config = dict(
    n_layer=26,
    d_model=448,
    n_head=7,
    n_kv_head=1,
    head_dim=64,
    d_mlp=1792,
    vocab_size=2048,
    activation='tanh_gelu',
    norm='layernorm',
    norm_place='pre',
    norm_eps=1e-05,
    positions='learned',
    qk_norm=False,
    attn_scale=0.125,
    bias='all',
    tie_embeddings=True,
    parallel_block=False,
    init='normal',
    init_std_qkv=0.054,
    init_std_o=0.0,
    init_std_up=0.054,
    init_std_down=0.0,
    optimizer='ademamix',
    lr=0.000245,
    beta1=0.9,
    weight_decay=0.49,
    lr_head=0.00496,
    grad_clip=1.0,
    warmup_steps=479,
    schedule='wsd',
    decay_fraction=0.665,
    decay_shape='linear',
    final_lr_fraction=0.0,
    batch_tokens=65536,
    seq_len=1024,
    doc_mask=False,
    z_loss=1e-05,
    train_tokens=584600000,
    steps=8921,
    dataset='wikipedia_en',
)
MLP neurons of a small language model. Each row is named by its layer, matrix (down: output weights) and neuron, and shows model dimensions 149-244. Each number is 500 + 50 x the weight over its row's rms, rounded and kept within 0 to 999. Numbers have three digits each.
A block is one neuron, or neurons of one layer that tend to fire together. Before each block is what it responds to, as a language model described it from the Wikipedia text at the highest values.

Description: The verb is (sometimes was) right after an article's subject name in Wikipedia lead sentences, e.g. "Platycerium is a genus", and newlines after "= Title =" headings.
L20.down392:535539488424529477434555492506600569499421467472483479551474512538589478498619534454501483433475538493367444487529522468565530629483529522451516569547408554587460463509433532598453492449562549529550452506495525465575525501460419561463499463542529497528589400587519583470445458497357492533
L20.down641:504489495542511548461519541420489496572517481448433566532504446542489485607485485467503452417606491511562526498495540474456495549472550456470524526422462546489497411438521498605467471520467438577458431526541449495576442454474558543368567507514555455422498438471527471515444499494475470543
L20.down743:480466427474514422472492484465508510430566445433529424509530480628461545433494477517621534485499454501509605491515394532475553437515522506541575470478456471566484489512477542485582533517433468539543466459564505492503545509538510461494394501496466551470481511554554505570622551628494562500
L20.down799:435551455485473496355454519511412513415559472552521436500480501573557499502494542522496451533480482453519510581566530490494479543462439531452471543540452527558575487488336588439526522413435590591577614580491508526470496558477560506575478416484506535440601499445511456448519503514542482540
L20.down931:497402499582581494451522603509462457491514507452467447495411494461461438444452546649503468499498487582503451605657506458441540497533394506500555513441418567457523397501446542426457467422558497499462436444580509440452538508557492582432556521540529539512521558391518522525438391510534517473
L20.down938:486510501495416453501508501621451495477465476504438484505403484501522552438560488448547520416502465505602455538539436506511467579500515520550493466498454544500460490478534550570481435466420535542446521530497533516461528530479471468422515539530466553553472528566464499473376404511491467498
L20.down1476:444510511453490592499459437560543538540609466524447465559501527472423376527506590550426472505519589527439459461473458481466545512574559479474412505550529564403476497576469480481551522495437461490507515554423519591493499534536458467529404456527519494455505463502486480469421493487495533553
L20.down1564:573504517587529578541500466507532483533431514552503445584507415392541463480494617491430512379448412474600564491434636509509464498515431400495571583477513485515468532370547529442563454451510378536434453587436502446476479548509499519493487405498545460471511508513419506427531412483504484553

Description: Inflectional endings (-ed, -ing, -d) completing verbs of saying or reporting, such as stated, explained, noting, saying, often before "that"; also other word-final pieces and conjunctions.
L20.down196:436513581538439420412489453447474524482503506529440520543492396502431429549523501446547454508529508522501531440536469500489507469502523468476543459508396498459534518477461535576550411461525534416463421482519541502499514519448496491519475533583436481478578557557503426481483562573474547494
L20.down874:439514495419444496614381469457482442520468418587493405579451505544587464551511498590567520472458439478493577559490521437563436420519440461390589483505472461438597472494510525510494504550508596483492495481506455566489486576488531367547428484531466538459524563447634518536449443528588479557
L20.down1122:448432500517588552459525575494479488489376561516512540508545504450512532495611487565496463558477498544489536497525447476500428425516567507462438495462505386485488521460439493441523524516512491451387493474415500431481416519526499443494475457444543447476570547520389463623625507409467523511
L20.down1129:521529654518431498549469541470443406433485546452489503557525499436506612559438552466550507459485584404456481478504458494496503506513482448516591410481515663482444563426485537470460508396529427574583533548517522505409518491454492391509551480620413436551620457575544562518515460520484439431
L20.down1266:415502480541516457383503558514484454483536504471515429408535421464546497532447499482502553439501506531417450535553540494528431517537482501483455489477417550436468488455494505428450525476488538578429496525399508517401496479458548512532493544418500553474424470590403445517533443607491503514
L20.down1272:401429503458513566496469546601520486583507514477537489506542512420554573495464397617526520521541469440392502446543471544470512481471522522441515499437484489489433516395543561505446537541479581459526515562556491494492520464504426492584444506575520497488384482522455513466525579578538528516
L20.down1301:574532445553502418475482384580574512485512550482512424501534495493511483456552460469507448526488574492467484453558420551525456462540507424414568507535422379483470516465467462434486499489486502526425537571483523544525573426436464560549472505549522579458516493627515545444544511537547515433
L20.down1457:560521459541479573431534464533592478434469500606441522487581520468451505520540594456513454532569503460462549547567550508546481456486450501563502486483475509577516478490495494487523548557463487517469501470526543545581494354491515389513512538513547592497450573555427432458512538539556544464

Description: Line break right after an "= Title =" article heading, where a new Wikipedia article starts (species, chemicals, people), plus weaker hits on closing parentheses, table pipes and section breaks.
L7.down23:467504580418484497474405651512557441474627462524473456520434570489490586516414507472480524446558598526452443529434483551491446436500480472476593478580556476534520491435472530505446569501538483498490502420503490514452537422455488479547539523515534485463507495428541497500508423473570505574
L7.down539:549534501494473543488439504531481527492485529463660458441471523454401526463532518543520547503419519577512409525408516483449485551528534472581499546513543513538472484485505512545459490445439495459443496501504493377563504419571512459460450511494456543571467418528518483511479489435537496565
L7.down569:540454463514304524546570523579458552475443600452530499476551538526397496447454585548500593410424495502565488420468470481441443496473583490475405517551633566443466494465533480417436588425489486519450426537466408428532501486439582487446519508487435511489514428416536506497504476428528497462
L7.down638:393481447446463565466571491575459416471591530495507469518532579516514468614525486573490493447564459533580485505500532498538540547511448507583499495435516552590487468390529485450489538536483507512473453495480476451582623528483565386418478453395570423497514369409579527524568510445479513537
L7.down646:473567490454441516518489480512542487478526587403504480456518500490514554412523503516518441521599570573481483450376537580433512446542465473529536452494467463425490554472476490528463442524427498417436562517514462521512536527524482551556509515564433587472548447456624657471551514504520460568
L7.down859:461419530467519497589543524548491567527515447577428553471444499517419465411502469467511379525461543450480484530435543566526515489574484512521460486525510434478628438468558457572481507513528410487435524480477427614479401597480496555488386485458471527593473532583605586502410421475522498487
L7.down1441:450507529499502419551483511456523566453543495526499494496503591439507495485546513390591443522399547551520492436415471437530485549515445543558573498536453484537452518467429504495541515489390425446460494520525417557477512484478472503520512425574457555490468491541536499491488371425444556501
L7.down1549:429434570478527484462471500526486470445565521450513483487487524447586523498469485568433501514459521593486503476480479532572486496438489475551470505506549513488501502428540511555584437490517457481474504544448521559597429517588544445520494490451514463545567514510469527555507570544456474444

Description: Last token of a verb or linking word that takes an object, often a name next, e.g. tell-s in plot summaries, Distributed by, one of.
L19.down899:502547492539580472470394480432561545513538488430514448542481534540499543477534533583557519462510556380514541500473440503478519508528461464506512602489482534498481539536482458465474515473445361470472457488525531449613490553498504510549415520501535510514518471573528452418533549512532407476

Description: Word-internal pieces that continue a word already begun, often inflections or stems, e.g. reintro-duc-ed, appro-x-imately, help-ed, de-gre-e.
L7.down34:459572429472477485571485421571513477546521478507508489489507496524578467530481454521506567473498427525482433487506506484515515516537582482417484578568515419432470437571509515489469498563591464527473466521488488472472463519556483459570526492500446414415542483469443546506507543650589552498
L7.down57:439448460495511445512506584528512561569451500444561460595464449569549438468418418538509510406547466569433533435456533442523489460532571561545505572504470378408506440466524477430414517495525533418386470591448498528420383420485510558515537431568496486510467533485485452479551507528523458486
L7.down124:472494529440520516513632489544523500550459524474572497526574521543546409499485480464536488507511696518465451530537544508604467473492482530549463478491381527541567467495556506506574562581518462494527415496469413519470479396441589479480412514509451459443534465473496459498472550479491503482
L7.down255:523593472545559446545492460479532531505597430535533448494524484501514529440505592478465473587548647528406370632397505543556459556519444508586418566475485545499511486518451506573526487628498495438515464581463515521435568486482435452570433432424436482471514403433489468459520492440426536563
L7.down503:416485491455550530374435523552439323459489500374518516523597463410528532483459426537438466537552512483545450483501500461540490498524471433530546536460537504486488462444523496499465534577465536509498455442491533488534473556492530469501444440485469462557530624569570432454481485515487372531
L7.down578:536494512523543523428451475576498500540446372574477457466569498516617459484526507450460476584579551635476469468527543494563505469420555536445516515361472534561516487480497494459483582505425448458505476409464499494452480518568554526522548477509474546512489424510494413489442500515574492605
L7.down1648:444555525460528473448505448505517422508548521534515499493501481546469565398395507570537551500387522510577453520509372532499475475485555482546504467570548534511487573574510527526522494420480544432445510506406624546496471448378437486508487583485488506446472512514539495574489495375582515359
L7.down1663:421454522401370446485472465538462466539535481564514534482595517492469401480487571478477504519491491524543565486519524484580535561486486475421455480562534439584403419530496506292586518497571540482498522530579518498551472553488513488481584584508496399442519453462446514460395475544453534420

Description: Final word pieces that complete past or present verbs of saying or showing before a clause, as in claim-ed, show-ed, reveal-s; weaker on other verb endings, table pipes and name fragments.
L19.down340:525458629499585478435502487609507511514538461469561529526451518482498498586461596552486359549498453452537506523519603515455546506562518553347582535524429391544492551472564503512511428565479531481506525558505494508553472533447515565493481486557432519463488534565488455412516521499452585436

Description: Final pieces of main verbs, mostly third-person -s or past -ed, as in consists, admits, occurs, appealed; also of after consisted.
L7.down394:568474499518482505507452486440474488447377543593471552503478475477544466528525465553540571527547507471524355559471511499540483463499514564504528438495470594571494519463503500484438471533576449483526509507475479520464398484491455546459481552554596463490385493431471507558444424420552454573
L7.down618:389492519461528450493593500540485585556559590497507489476437535495478500522426526566415494473483605517485433424492493383511502486543532457490450596574535491449437518562567574465494460552553473483486491462430574430530540501595449497499477564449501553525420500622435534584507527559424530479
L7.down1013:496515469503461424496503508475433449579528475464572586500572415490428450515402504491398506484468430508519557517497566484537557459445530531594432387607460547498509509530467531435532522616526514522457487456497578467536501406511507408485462509532505443503495496509420480508593431511479480459
L7.down1438:601497530486465499502476512437431550544476479441512531529499504454514492454524538517484381571488557551523421526528442551417524593393546633466476373511562522554494552549397570445527471439476534521515514542495522495512434482469381555428437482515474492470538538502460503432572514481449594462
L7.down1477:513538502495467484516511535518478505534492539540476502508541446461537429465458541486593543407399477587558450497536552547528460426507504536508512574502475594581488488456495507474409466426542501534517569508498561466484486483481466532457496481488451557442458549449454496470516464462488530571
L7.down1523:576498532548585512464563522479497487451506530428508551547415517469467433495508543469609503502525463431417533483555526453429410521511445551539559490532358474560471501433462533473487499472513509525539570498483487483559488476551495418547476492590467477540528569462401545351389438505533458537
L7.down1564:508565504465429508487495588447527392486494500500557466484475491489510479470435530489528487484524506551528517473510490413529450519624548496428453499459512442604544527545525470557555435450589461516487554569450461489553461454562436537503604527499498557414542555527550503487508419597443512455
L7.down1762:473516500484417484487524450492493527553504531439512528542485517486601492497405503430512475492484418499459422475557580454528506300442456575511503486551445481481415487504521528481494435487631518464566476482466479526611531510429572528449574486468521465482559533500489513479552535605502468551

Description: The opening piece "Ad"/"ad" of split words such as Additionally, Administration, Advertiser; weaker on mid-word fragments (dis-ab-ilities) and table cells.
L20.down70:531504506512502457501509500502471578462512517489415440552481519493469489434479480540584490587563470560427476605496515429489512525505454503542476511516557521451528520511488402507529455480491503509474557508515524529397445545480493411584513467488486481402499531594540516520436519519496585462
L20.down340:549532526467444485493493503587530552529449488474428478533574596441542551489531495490449480582445529529464475563535393572523519451524568460526517613584494441485564578531511493502414510606455570478466378540473501403566433492465604504482496496561511533441589520513535463430532499437540425538
L20.down692:489564519475488548523499500549428480393561596531492552399485506402434493530508523596547463478556610501460507487451463517464623515539508585452459437530482515438466480516553535502505584551423546465472521495407510485520495444489483523486543507484506467473484478498501562523512437460475452420
L20.down845:529526528505525466559424486419456532495476563421539458507517467589494444505490602458463468491434495552509509558514478531529494572486498535504423500482600461505429436564448495511465503470511421543452448418510504532584458432416399517539476510553447462597465429645539469567492591525609485554
L20.down926:507499625477430490525575504511442588550445415455417483528494530476470510461515514438514490536432506450527406537531536549600497533476547410517531524590492499531632537514423548470551524611499523473587538491511518499469601471602559503504479453499514485481554349532496595533583444562464460546
L20.down1061:455535448419446477423556472525581561468516478498565506493508441394527446557528510496573438580489538653395511488536407396513631529491527474545459551588553445460455470545542561475460452493485657480512491553564483526520429568508583514474465498464545500492581516438387524546528522538513431570
L20.down1320:524577497519516417522486460482426587473507489522491484473432453465403527477588549509485617456491512472424475515478289503456503500431516485461466557589540578446514536566476486608535484488602553487584558369469536469460546401448500447476493484550439526463439489514443537489526518465480420468
L20.down1582:473566486541423493518479443490470583501551527563568535521537472490451459465589523532405482486361532500496492476497440507468471538615468429489551504579490497456468468516557509545476571547463556565474486572528434489442472533574501476498438391500469410445522443424487514515507481519406461493